Weights of a small transformer language model: 9.06M parameters, 7197 steps.
MLP neurons of a small language model. Each row is named by its layer, matrix (gate and up: input weights) and neuron, and shows model dimensions 0-191. Each number is 500 + 40 x the weight over its row's rms, rounded and kept within 0 to 999. Numbers have three digits each. A neuron's up and down rows have the sign that makes its largest values positive.
A block is one neuron, or neurons of one layer that tend to fire together. After each block is what it responds to, as a language model described it from the Wikipedia text at the highest values.

L4.gate10:492556479506494536444426530489498501478509513495473531453447506485530509518439519472502458405452577482486461490519449528484492523537470568495505539434504501435527482571469516525530458484545568467490502482552554491524558516511451501504475483528452566579529465472490475568504580539549493460476603511513426563457463515505567505495560506439579448478590455449467464515473532573524470523489455552500491520503534541543544496487428499548570433502507475476640467489495444553490472516499525519582501562477509470498534450531525494478486539559511546514501534522444418512478513507454503514
L4.up10:505502488495575522468476547408435498519464459481405535447430453430508597513499497472577491501517529508507458501490465464505524498524499486474460422440509455449560520536569535434550506553475545438576481491507486459524556514534485555575457515486465495554521533530493497497521521474521477488527591516532432494436490464490527543468569494396510499511625441527465520502543512526498514466457523475419451515505482481515470509516481461560487503495496509439585462499462443523550490511481519493529542535480572459544523442479434520516518455504487533437478476566507508420483511495469457549
L4.gate25:554511411488557478524527527492551558530483503496543449511478547468484488575471529426489521517499520475511501504490616469514534542568463391469473528456473491478539524514482512500593619564529543469509503506474505564506489523509488547516473547441465528514537543497435492553463470423443497558484521436490496509467562477440446452527537517508439491507548427501505437502510537550471497513523436491541525500465432480463459528521448482416517462557526504507492557467552491446544510584450537482455522446514530526494458476510482505465510488462575450553555468501586493440452511509458492487
L4.up25:557507491444485422562583502518519528565527492483489425495464509505485488481502531430475502472548472432481502454470580435540521519597431427469477540484500509521538464539468527470580570504481520501507465509461504542526573500569470537487475501523513500560521543507442479527471478436488457489484432426501463477579535512536482474537491513520536481503519517499487516511492528530497442499485405548593531600499449449483462541443473499444495445548542494494511580480536460533511476573542515452497489485475521543498437546509452551439465506520526497536523448568548443431479531473573441508
L4.gate80:564451565516555491540472533429506463510447481544591487460404530516540470468558497460518543504478501502556416504536501508466478493440445482523451495498456465402422545576542570474474504484483471496504432490496533471480516436556469495492508510559514442557509496537464503485530448498480505522489516470503501478407512645444436432474505429477528467510488496454528447504504526483541462474535457428497527506528503494492493567500496557502598528533467527524587469451486489486513485451505555390466520512485456546492510531506491547509571490513504475541539541483523486503458497459459442520
L4.up80:566562408454539503425521528559502440485549519548499534441501491600481507542539451481482509526475544465478500499520471481530443470492491541485510482442554478493487460507483529561461497447546514538481508574441418426490464539508446569476452511428518499476517535474500488483492512505444469483521523474532482551496518522493497544501488486599488494453422510414539514509514534484579470421515435551513518533577448469547535476472500449486512452567475508490513549462485523464540493531525543488459530491436410424452525447491494485535364490537453528503550532427536521480516482520501531463
L4.gate112:466510561526545507528489540547519549575515374462471436444469463439480601549469523546521536509503494456507455559501458531488463469435462424515495480432486429414508508567539494535535509489547528529535509475502525556513504525495511506538484578518507477576513539491495485464521532502518486456562523538479528499536526423491447484450440525431496516478531529503465406491505525482478482526442514523567501489523446461467514526451416483505546373532580437483529530488476466509496481541492587510457519496501461495490551492508459562471494511513586526532519482568550513493509513473507428448
L4.up112:457480508518551473525496586543537544588566374484514515457473504455463565543499525514503515516497536515519416555540463546485486501442509453475494496458505387397488575572474500560558510500537525492551518466551520501555494544474514502515506533517491447545524581512463509440522529497489503479536540504464541542482520428454501465463475509437506537509516513463477435456493507489485485509474491517626504487530449479488514503453445533463500390535569495490550517541435441512481510549516568536465486467497472494477559475535462560489488556509546537571521493538537489492497497452511469418
L4.gate113:524513506464554432552515503486422501515467413454466455471481493514446496513508546476494451405513481444446534475551496519506460493594504514463513425491517598487484494493481555552505585469467541472531476544528496498596549499528469517496509509522514563485489498525440487502464510541492572480464542560446507543533533564460550507496496478441463506535585437528543501513512591492447519466553428531547523520505538434537525519540525573481491409490518492481542369482469454504519513568469529519560529525509480460541532513481458520572505498544528516470503451520506437448447450454515496500
L4.up113:576516527561488444557485470481454547498430462450474522493466551442540521494512532461529488483456409433457541489510481513545495463600542484476481525485480541468483457527461521490567531497461560551483524488548516476535595465473464551458445519515430594459477475567487477512513519494517511483459504548465494531549543572486480484424524425462512531532586459486521452535491554490454527469512426568549513490473523442481540517556514542453545419472494463492560455468504448479486536523430574505500548469481516499522518473488522460503486524469513557436517502512515452433460471464498383535
L4.gate185:484518502459533498474477498460555509462526518512465491446536480543561527456465542485522429506489489515443520454505532504521538568554471503419445532401516526468496505545436489498569517426493459526518478460487519453394556507512476534456429509512527530532574435457476462470497507485601456564488599506525547449452493481438541495437507522604490487505534536462463464465527529442488495554487481489552517548526408539529468509542485572511468484478517556463616477451516494526623459471462489510542530522478506478554466496524504497504532513503448514498509580530514506487482474466565489502
L4.up185:497510483507498518456447505451497515455496544462458466463541510537574466478496532516505468516478519511423489537471506536547553521552500499429455526484487580492481548538404526525594520499522488480481495513505512438403502555503512506523428436561494506486532479474477455429487479470563423584519552532547529466454457488460503549470519514563469476527545516476436516474541459456553505512458535425584472530494465485501526553559475609482533460512522553433536449469494484522624484452514421492526482463496480500583494478493492482518509468499410511460489578519510496486479440493579499480
L4.gate187:454566546480491548504571518513524501481477544502523574512484508475521459479431408459418558515486518540489489540502519501507511571524486588453528507492516487594450524491457525496441475480527491553469500465505501522503531491532507551433492481493474480593508489494342509561460459515531423552479474471473467470498502509504523474441494527544564533482632480489463524466501568546543466482489486537489487525479532545531451500534519487578502523566538560490494495520463494514488495539412521517460485523482498432558527495396515624466517528492480508498529449491498530528525460524420511505
L4.up187:475560532482552589487556518503520445469471518488474540513439481518537484540454451504444533503461429508500490550516460514531488532530489587463483504504543493574540483487464549438441501471520484520494505481503474554494542472482517537484503500485492498568523503473366509575510408479579510572498498430489405496542514500498531488469516475524586538450629452517487487526533518525559473495442478539445535528464486486507474528520550443594469510539584502471508514464462492508513472523429493503538510519478503438524534460430558616510532467536463499501506412494512523525509529474455546479
L4.gate330:567513474487510633511459480485422524477550484478502511456504533588480499438419500546522469472539570505451467588430522506478486436553553563510533503489518562440553591489471542434521434479468420545511463552529535538551498509491518535452553484518505505464526496480444568522477485461519524549535510527459488538470533470469533469465520472533416436510487489496476453480559523496546504485479512486490552560399486486519589512483549476527477528449565501486540519431541465540537480512492519491466524501500587484472470504598500528489532502509550562498515555524532470559553543491498525514
L4.up330:538490490492492605505482444489398510491506514474503502456539537603473537423459493537513488476532553498424450570436501475490493442553572512498518475428490575466560534509465545441503445460441402540499475544524540539557517503511516561431545502550493498497551491489438594500504471483520524510535502555497497509478514480495488524445490494522405437546450475499478455499567530492533482490475492492463501556445514510535553488475514496529525523460593489515572510450568474530501496510496526472490498502467599472477449495556423533492532503438564562511522567558508451541555503492477516505
Repeated name's first piece

L4.gate1:504464458526508557491512457460558498413500474484541550480498496539521417494483502455479511500494556554490465489485494501446437465532548471466540451503526466543529516422474495514509493475401478445566485478485552497475547535573523505519483499544468507631523425540494586549471539549574476505481521598516561438453487460535464562506479617492460540560436479542398451432486459533532467530502451445468506451439503431514472465507515484481502488524543487479432537551531511499518510506533515479506464472484528507469538540545513511538483450578483498445488507462561513493512493548510503562
L4.up1:583512490508521468472529498436471565479460510501506515486440467561491471498457373463510502503476496506484491499495528547480450535465547442513575504421575416496507468373483483510484438481505503508510445495523485483448503414526408491560420459486432449534457530453451538503457482492510469462512486532550432488551434562517530479501448571556542540558483453499469449445466481485471495530506457493459478528470499415555506499517536438480527421526506422491520533514485457556499500470551507510455469486485551519508477416460466458483487515518497520499511546419527518427503510477491511442
L4.gate8:472494433522480511473531483557478571465429464555467511513535549562504448517546551512494495562501552547447476545481498532493473562471485529497491449529496498537468470450516562529506522481544423423458525497427533479460549523484502524503468480480544480509516509469500499547456514498460500497442573545494498591481474456521497545573469540448542590461522491426487511469424467465493554432477552566427462535457486495514500484542485486491551508499526486509561483524494565524579525585475546486543520437503489467463527477490532540580430524479404591541506470519524524492463597471513562558
L4.up8:504406507424487506509490508486491600465450511514520527533516536511554471518534477516472596526475474527538457550563563506526441440514527498404502477446529567572465464465517488444539472517462513442557457509455488537494476515513451499491491467493510461530514498525458545537467592530501468506510453473515498522547535484450513540487448450484531518472490579546585496403539426577444402420452477439509457499496464480517461498531499458430509529505519497468466547521481465508492490499473524469475519450431491569514523518489495452522417425555446594530519503518517509462511444529512492450
L4.gate29:502517581513506513411470528555514482582564476572518487471521544493560539535457511479495477426526529458447445503527454478494447443476518467489503539468459518508474505531570502537505460532493456464486529469506520453568472501434520509584581590562473491526515473473504459527467527558569385517505454498513492540488498498464537441495556498504472497594534537548407492524478513581544522499516476630520559496549531504432498504539574502541497503478532456516488573509482505519527457514556495464404472427498494511535461469541493514565536491537462504501459479517563491500459453487512499524
L4.up29:476509558520509515446531504512622521502564482556536502548467588523500477560438463493470472525505495526450525554491454464509447546450526499441414511541424528525474494488565496475455577499512470532557417493463514475519501521442501503494527583514553521551554477525525534480441506480511447445525460538523505618476457572546501492554540516484517514509471573524472568525486571531486553491497463499521534530532576533467469477529518459455501500497578519513494468501538470571491513459474412529508473458538501517528478422528465510545527504458430550437511509488529468454479394451526499526
L4.gate39:543487575490507448486562550497531552477568456532509458524537526489446505492515470478531527498521518563449448520507535558457496496516549543439560514467506488479492591552545527490562489485410466526479452488428497440516597548475474558446477475488522500471567516494592486524482498498547490548485451506459434580497462506512509480456559430504504521522552500524513513500445474496527513444480488476442496442497451459451480539524499512464434520437544529441495473514462503479540517457525467495465543502428444512477478460564559571520511417561490460538471505488502417408576558443455538478
L4.up39:532454545473483507489540562464465534522533494559482491526553489490488484508542510498488528513511501526477477566520478542461496463510533581552549580485487475483459492512559496488601462482432511502505470553470522479520609552466472493525408489473498452478546572522598463543464489488530462516508411502510469515488467456468493493471520454520513518548497492498540552528521505443515523468503455483497547487477499455513537483501480572499512492491596421417462458467435495491491508518520473516433475527516419479568431442497588560478486408567475466551444527422522412505513527459450561436
L4.gate75:491513509503585443485459541442550485422480468543539522472526538511468533464490491508465519516546434465550431514477475497500468505489473511562521489515574553477531473509448473548528420506417460504510425506518542534561555483537501547457511483575548460432486487528549512480525507454548480459460495545450516531452555547500432550483519517470541518474508449483491538514474478478506522417499491508505425494517518520502557501516471592622510549430558500529509551507465497522501558423542501523505484456484432505514476448572554546466571439530567533470475446587493536514481475445537437451
L4.up75:540590463544489530462515510435448546505535443552581496494558495558519564469506488494558481561528393462485502524545543479522478503461436468481534536518478540531505471558568492445531500475506456507509525518535472461521469444544478480500507491446490476529501478494532532445546443462566454480538457543527514553497438486487536479526445456455525515434500533571453527523520524550576470522509548499488555555430615577486440452500569534468527462494477441504561496562555469585459476454495502452519470508506454481506501572449522480476477488464480567578424475499433490518489475488469501511
L4.gate140:415474528464467522596507531563532394503574468521514495490530478530512401477560450489494474502504569441491518506548504528449530470500510520460572528462549556482518626475487468511543437514459460508502526463524522537553500579533515538523459570491538495561445510502446524533422438528483470445474467524547464503512503561486497477577506541521467508566511446512468522522496475442542556499473543470518508436500509494549551517481478514592466541471521594503538510460484468507466451504578503488469586509511499517462453498573544487556487484508539529511512492506482453431498471500491414541
L4.up140:534438442455524470478488492496527542493461483513501482542523551462523512468486576494450564582524567554412423459548486508471505549477483551535542477483537515527479487486535558481516525504528495436520515451477426452467490515536470533543504486502517484562549481515550478472549518519513445585541513518461547519498538575518512495432549438506456550493485487522537454413491542509507588458515536448479431580496477464633544512484402528457469440522544475503439504454526529559554536494485445493522557442522479437513459445511542440485509562488468443497506484427466520508509468515500517467
L4.gate183:541426531488540417502467502523491479496470476528527483476517512513499562494510512503521499499603544452504488514470440490519530483484553503556536519480537524529531530551513495459462567566511470370477520537492567492476499522511507502476477546533519482456537513531545502518455443425513503514398527524492433489495518425412480530454457491533447450530584466513539470450415489465512494446431495520446473490541589493522489501593518456460442506497503522450463469487497493442521498486442559500495431450516491478547442533479437504438431497477510552450496479577404471501492538407456504502
L4.up183:490478498526505462508459444512465498427497551514566493488516558487519527462492553526436556449500563535485530534511470561452539535601566523517589446463538483486415513554479508481461492544567504483519420531521501513559516511523480484468530568509460432454506464446546515520513498465489528468537528485574453472505454468496511409461474460479543506498586495469555487431501526481534481469450574533481491516531496526582462541593510541479472462476492469500518520529520562447520552491409488559498576527560545423494462459492541423532474510481557564481481545508514443464491519512506549440
L4.gate232:481478500511481479497535520492552498446461477480513447495522476533464512530545521486517455527558588501405500502494472469483390568529460568491522486452485545486506523516514554482567501544537481432484503509537497463513473535457491536475570477484447477555475512529478456474486475496493525529512532557554497499435473551483466458570479495454510571522531537535544485480446556480594458482516412379509451487510539558458453526585448452492481551496520509548458536501536518505468506528513474570480602524529435482492476507537525569486559516551452384470458492501460478430488442474503456561
L4.up232:464483417455501460460519489514446483485604495546571448513447511560465504458510479563463485554541530490488535563532534512539455548433509501504494511488488544494568472522454539512579556430515530508529435448483484481572467460479504451536493504460514500508509531499610445542528497520494505491486431535503529463514469533430442544546527517457519471577547595552523422442605537544604427513507489476502503507548582496500447477525454535492452535516504512530563487499481459503492474517466507543538541471470487438494419533454436486500502548502481441490476500487482443489471561498498481536
Month names and verb stems

L10.gate46:476573489506401501461476493460520512526466476509482509506516529495534514516477459522426524576576458478535543490527503478489499532547471478520496532526486532523525530433421512501522516543520466512510425490423500507533437523554498536443458539517467558508521566422452524440417481454509459571483441407516551457452516451513474523418482485531471514507479535453482451426550550499601488536424490500595541494445509457493487510452570511519526407501524458495515525562425483489519464503444519523472537498548478520496450574453504499548534511504449515469552539446501571573505496470499542500
L10.up46:509477479466496499515516453579519522429536484520572500521476530516442535369518523508467480484530510514532510440572565512558545505504485481462501529502496550506509476456515440477452479446483455575521484480514551513466475509599471611501469525527465479529531551485485505417520525476541481533572547501482523462489456481587467481486532492501527525458551501463486440474503536493421500525516545541548451462534544455536544562533556505544437512482432522459465570525487495501435513519512472514514521478478490430536457521426461580520587422461554578545509553487493456455476537454479548464
L10.gate242:519510550547492534440490520516444515505456492593507492497517510424500527472481480506533495440468572458529534499514518447531491495483508506495450524480469538499559486538483438503541523489414486495499574449520525576558579477538516549471528494604480514519497505523470524504509478435505435522563452496549495433513539442404437464392536460517487482560495476544499499508511515568558543493492499546468525611476493486552377556512472513552530428443473521559618434468561497478523511480509534536510530475495506506499569542502530553516445466516417494490497509467520498513469487482523504512
L10.up242:481553462567510572466545459494488477511519519546504541461509450498528496519527469501486544573494555536486559483532503455515438463519421556577462537501483577461518476555396495463519469421436519455502452479478556555566549473522496512440563440538493529456482551548485469507527513420506498531554451477554531554561501436488471493454531527524478493451567546511480490459490468512535527532509534512516532597595445464551497478536535472514470459398532493570528512549518452511521467483544505543537507475420448457511543503508520516483513442490482465490466584410501505482477551506485530500
Name-initial word pieces

L3.gate75:527497531554556567501498592549495523484526538502499510409487533439472452390515490433492546576499478622545471543491526455530488440487491526513516562604520491499481486448496508503476525481461523539437471521462563532535489502530540537517455513494526495510495550495533535493480528546549527535532557575567504563508458480502534474511549476511538530573438408489508517480461453406435500466464458514484521465509554550481510475490469434477488485519428418478443473540466502546560504532464492484601481451554514474490447466436497505540530501492524464484504463474463527512451519428495511455
L3.up75:520540517548580495514570560477515519500489536485460456502428511502535455424500555493423517478526444567479501509542554456491505521546441546516539462589457457458441451525474529486578556446472484571413460571510479508463473538498586546576464534466518522486503491471549517504532551571497553510537487560527529526475495532520558535514497475482537505436513467553488587537472452429442489540599439520511462546531585486406512486475427475529531452508486460476488545489445518501501529543455516508540545481487490495460496535485478489511482498572534515518454508458507492519511430492545558476
L3.gate230:477484475538570495483559479516488564502425527505479480554509560498503499457558527420521491547489461577494531467510562481443454502552535453560502478544570439440502494488469516518487441449468489505544573507458407437486533509475578510568425503496524470509516492482449527502536468540520477461505502559499521594508525448528526487464512558483556584478463489535560540482461431580527468461530527508483416501453540454447535471537486473509549473518592477497457488508497500555578472516584488507499440473516522462474439446437551498537422434551481520500457518457534488529515518453498504515
L3.up230:500517464520479540492523486523542487473480491482464502505515471509435453497533509414567538500493485475499512483486499516460468450579489490507466421530532485449480521475455478475516490452436430485576501529457419434527564524474555508580470494511503492448417454459497558469506549545523376519501480526496480589455531518514498496492523433505554511457453465472472454494484414548455421604550551476466456555504527540484499462482443496521529514577571589523519480568500514503562482471496511461529428476537509505524519442406500496523481510498540520532507488441600479479486573498538502506
L3.gate243:508495540485514458452500443499496533536513489527492517514489454479505554494500528532464493503543513478479538471500492509532449586476473440561534493424502529511562569411405551484553470442468554565479502516508506467462495513448585518505578518528487416564512489494551480574481498549469544498461422487493416498476517412502540479508524574432526415451509502474479505540493542525464483565544514463520466468550537503496484481428541460514539488503513536532577506508486495519533540558536478482498453485436566542407431561530547496493481472526425488510499480404497498581525486546508495573
L3.up243:560480464572413538464469470521563489549491525591491512548463450513549489474522499510514474550545398493497561508498595452489499494485463590508537437483529494479487550564415485472408453475501404482451518532523453523440527541484472443487492522545423482532486523507482506465534500517567476487501535488497505549574500491515575504468524474518542512490509487518542491462518534419464491538476420501483526537521506496520474509508445502536484485422526517489546448472487532463420472522505457512601482506579475545506483441517611456523424451490465532533518533512452553492486535564487488515
L3.gate351:443448530473461482441525455465575483488472570508534368503441516510545414481573503529423446515478490533502526453510474518587487461473543503623462536509470551535521508446502504463445503460532464481532492491543549510475480503462553563500516464487507472505479476505519488409474524581455526525416521504540470548508512623510528428541493461487568490465474482486473519494448483490473532461529491476500497572479480513447504527548430530527545472514510519511518448520485463562551439513520615502478508490449511465498466502491444501515454519443523429573540460537488467453534527495502501490
L3.up351:462403539478471544462523502582481508494441555527483398493515535518514435469468517499460457506446523527519480393488524490465457457480576504467454518509513432498540564456521554525529485449474467530507456500501523535496473536521491474424553487540510514517525502456549533460469525537550446516460585567529448517481472462485493447505522513481519494501469497449542549467485482558466550422483454533500447451411497574527527481452518459443529540577544510511451551560567454459501469473463519457534489430444527460436531510450435556518525502605487486535478527529485545512460521484512442546
Token after a number

L10.gate2:454494532435534495463486452504532458484518537461564528558545502477567488452535501479482514580513500548466448510506484535515500508529517450496449491486465467516504449524537469505504474508458480529520529470451593465496525464530506492388477474464507490483534493494528550491482486524444446541510531505477419534440483477451458461475488453554503451516395431483491511499434456474465469485447557538495536483451527440503567495514489474488427415509485481510491409434595472525522404513403571520467506566512471470485494512548527541509537515532554490420528483550570490408508530434499506425
L10.up2:533511440505494431511499532467458514423546564462505527494459405468507502423497561510446568453462451541485566530497491514468477507467556489491527491495502449470487528528529509494476492502456452538496485529554474442478451504568541458476497515515552520495441569544489449532485497510491465440511458536533535500429559508479537530487502501543512493506511514436518617474433532551496517459508441492446553601445464488486602558425472538564477523500448432493480509466599494457529526464493499456506499491512464514476485580532519534556565470490457537479435592458494525463518594524481477494
L10.gate314:464550527485481522481484481536450546525420451493505556563517578469528449488529491415493538491456505497478495449525488400508489545461514505514519491527485460515441521453508505435519496487416581484541489545412482533502508592591486501520489569475504503478532519516480573513515495532458499495527487472581530501576492420442520490513509547386463528524482460460505428482472521538493447463490470501480448512501571475520497412512481467487552566530529508507463512478489508507526515503436467526564508419469426551501513432460574496491493508478532511483560532458565457488500599487575499444
L10.up314:553478521498479464556486490519514533507523490465508486448538488524398499525480542497488561511438463518406496561486500508482512533561496476570519484440487510521486411565477425559506582539517486542500455497496493445533569478518488402470505468504538475454505557526466501444503497525530479537541538506554509468546475500560538525577482493507482577560498426453576539486525467530565537515431472509476486550461538540461527552486577544523477487547388431465513513554445515503512479472564548450442481530544543485487525588429536501454520480498564471504478543495494591522478483485548485509
Month names in dates

L3.gate179:484491478445486517529503592509385452510483510446541516503494507494535514500546556588467511439588477476482533546534525500473523527495455586519603464552536497519556565504517479527463558514512591439588486520481501525523431509515576536505455515516457461510560502502427494488468527481499486493477458458522570394492538601512489544489544482506523547500490517467492491483485498537506470540463495527459531565560574454486576501511471543455474584487500578474499476465525498534522583495488530481507522467482545490467550512426516455456484570546578500429542484505501487452499502493516476484
L3.up179:477523497473508496490479503529470490445458484487556502526492546543480453505512418526459494531520462521500444544606525510503572519472453547540513482515509490495485565500462403531437508543515559459547476508461531543485449457468567566488461424525484454492545501502507487478481472457514511453500442475493529433494524591460534457539507521597458504526518548429569545489562526547559524539460553451519539495513537555448486553445539520441580546448465534473484450490488455468460588501473467527530438510491493468467530506483525434501480523495443565485517511507504460409515493542489570615
L3.gate293:512539522579488520522456474454459462511497529546525541493493502569564476449427509458555511419524491542523557528409601502516566481478458493546514428511481444535414476516511463481491548455525482494452524440468472558511527499490507526392466517574513494496528457505439445510537499527585535434461515500556490485521482523394493508614504493441511489486484533526523458524452465486521511533525466501605532531508514526583513457486502507436515545480501458478501486504518427427442530458484508476524480492368463504480543529491524489520497468539523525494554532518482441503503475445486517462
L3.up293:509493529488497415505512539531564444456503448527538461442563511490508449550504511508488515495500514434496474486543519493532473498554515543495508503508487497530463533442485428515465499552495506557528516506485499455480467491554444485471446484495516469510542527565518535515451515608449588503481474502558450521522440487464470545429500461510597440509470488508515457531466588490596451478450488477461469504507532492541535543499425539482551553571458483487628484478497431462571569464475514479517502504512495464447540563552556492490502549533498514439465433479484449566397540480491535438
L3.gate330:500501514498566421450506505549451424417444545510481516500502529538472509481505480496508488523575474439531511523513564558486483509522486532511503453474426531481470572504430496515465442560489511428522488493445429439547441547516543524532513570520557463568508505514517439543441497480460475546565511556580553547486548515393534487512449528508426451455502503415515492493509484506549570498500445509479448502472481535473507495520491476464476482452493457456508502438495548469524506406493494543447541471435493472519502542540522422482536478501529533537522479495576457527528531404444482420
L3.up330:535501442561572441509507492457476540454458463474470512468454507508495447476500588528504406492485474474532524521549525527490415509482470580521515424468450539470451543510537503485488557492481520527512475497416516521471538533477509467423446566478490467556480507490459502494454463485460503584486525511498478543488538508438578502508378493476502571492492432485482453509592506488521544503517527466502473473459496502487541455541425506445504470518542450420501520483459514492501573456560514438535591498508524553470552505467473522489477538430519471502453466438571543531551430411463518471
L3.gate341:449495488530517531464501556526557517543570497476522514479551508526547565594449490477576554451493540501545520480490510479543453444478523483510437451468511516426490536472452541485523477487487478509466459483459520379441480525496475549514504512581507485475476482453471524495470542556494481553474454520448516527513536540504476503453546473483415485507508488492432512483537488511482584415508523455539442437445577566497477601429468469503515480474477479476427511503469501410394508490500517481522500458546598565554453482462520447484472528541500551414527476488475484548449517534510521481
L3.up341:525459503533447603506487509483506436491456550437525464545482471496531482500466518496544552506435519501553507471479549479512536466526523584469533489453515464480501487545498512484440491511488490511496503513509557528457480515591504553467449551470512485521504518443523446510496467523555475516487448510525453569549448453504464506457459473462424543420457481499429500446537536514456488495572571506467515509469483452552479528534484505532509460508483493471522555418529456407485489552488490500405497520403505545515460478541564494503475579544497569532469372454452481523593454551573543485
Proper-name opening fragments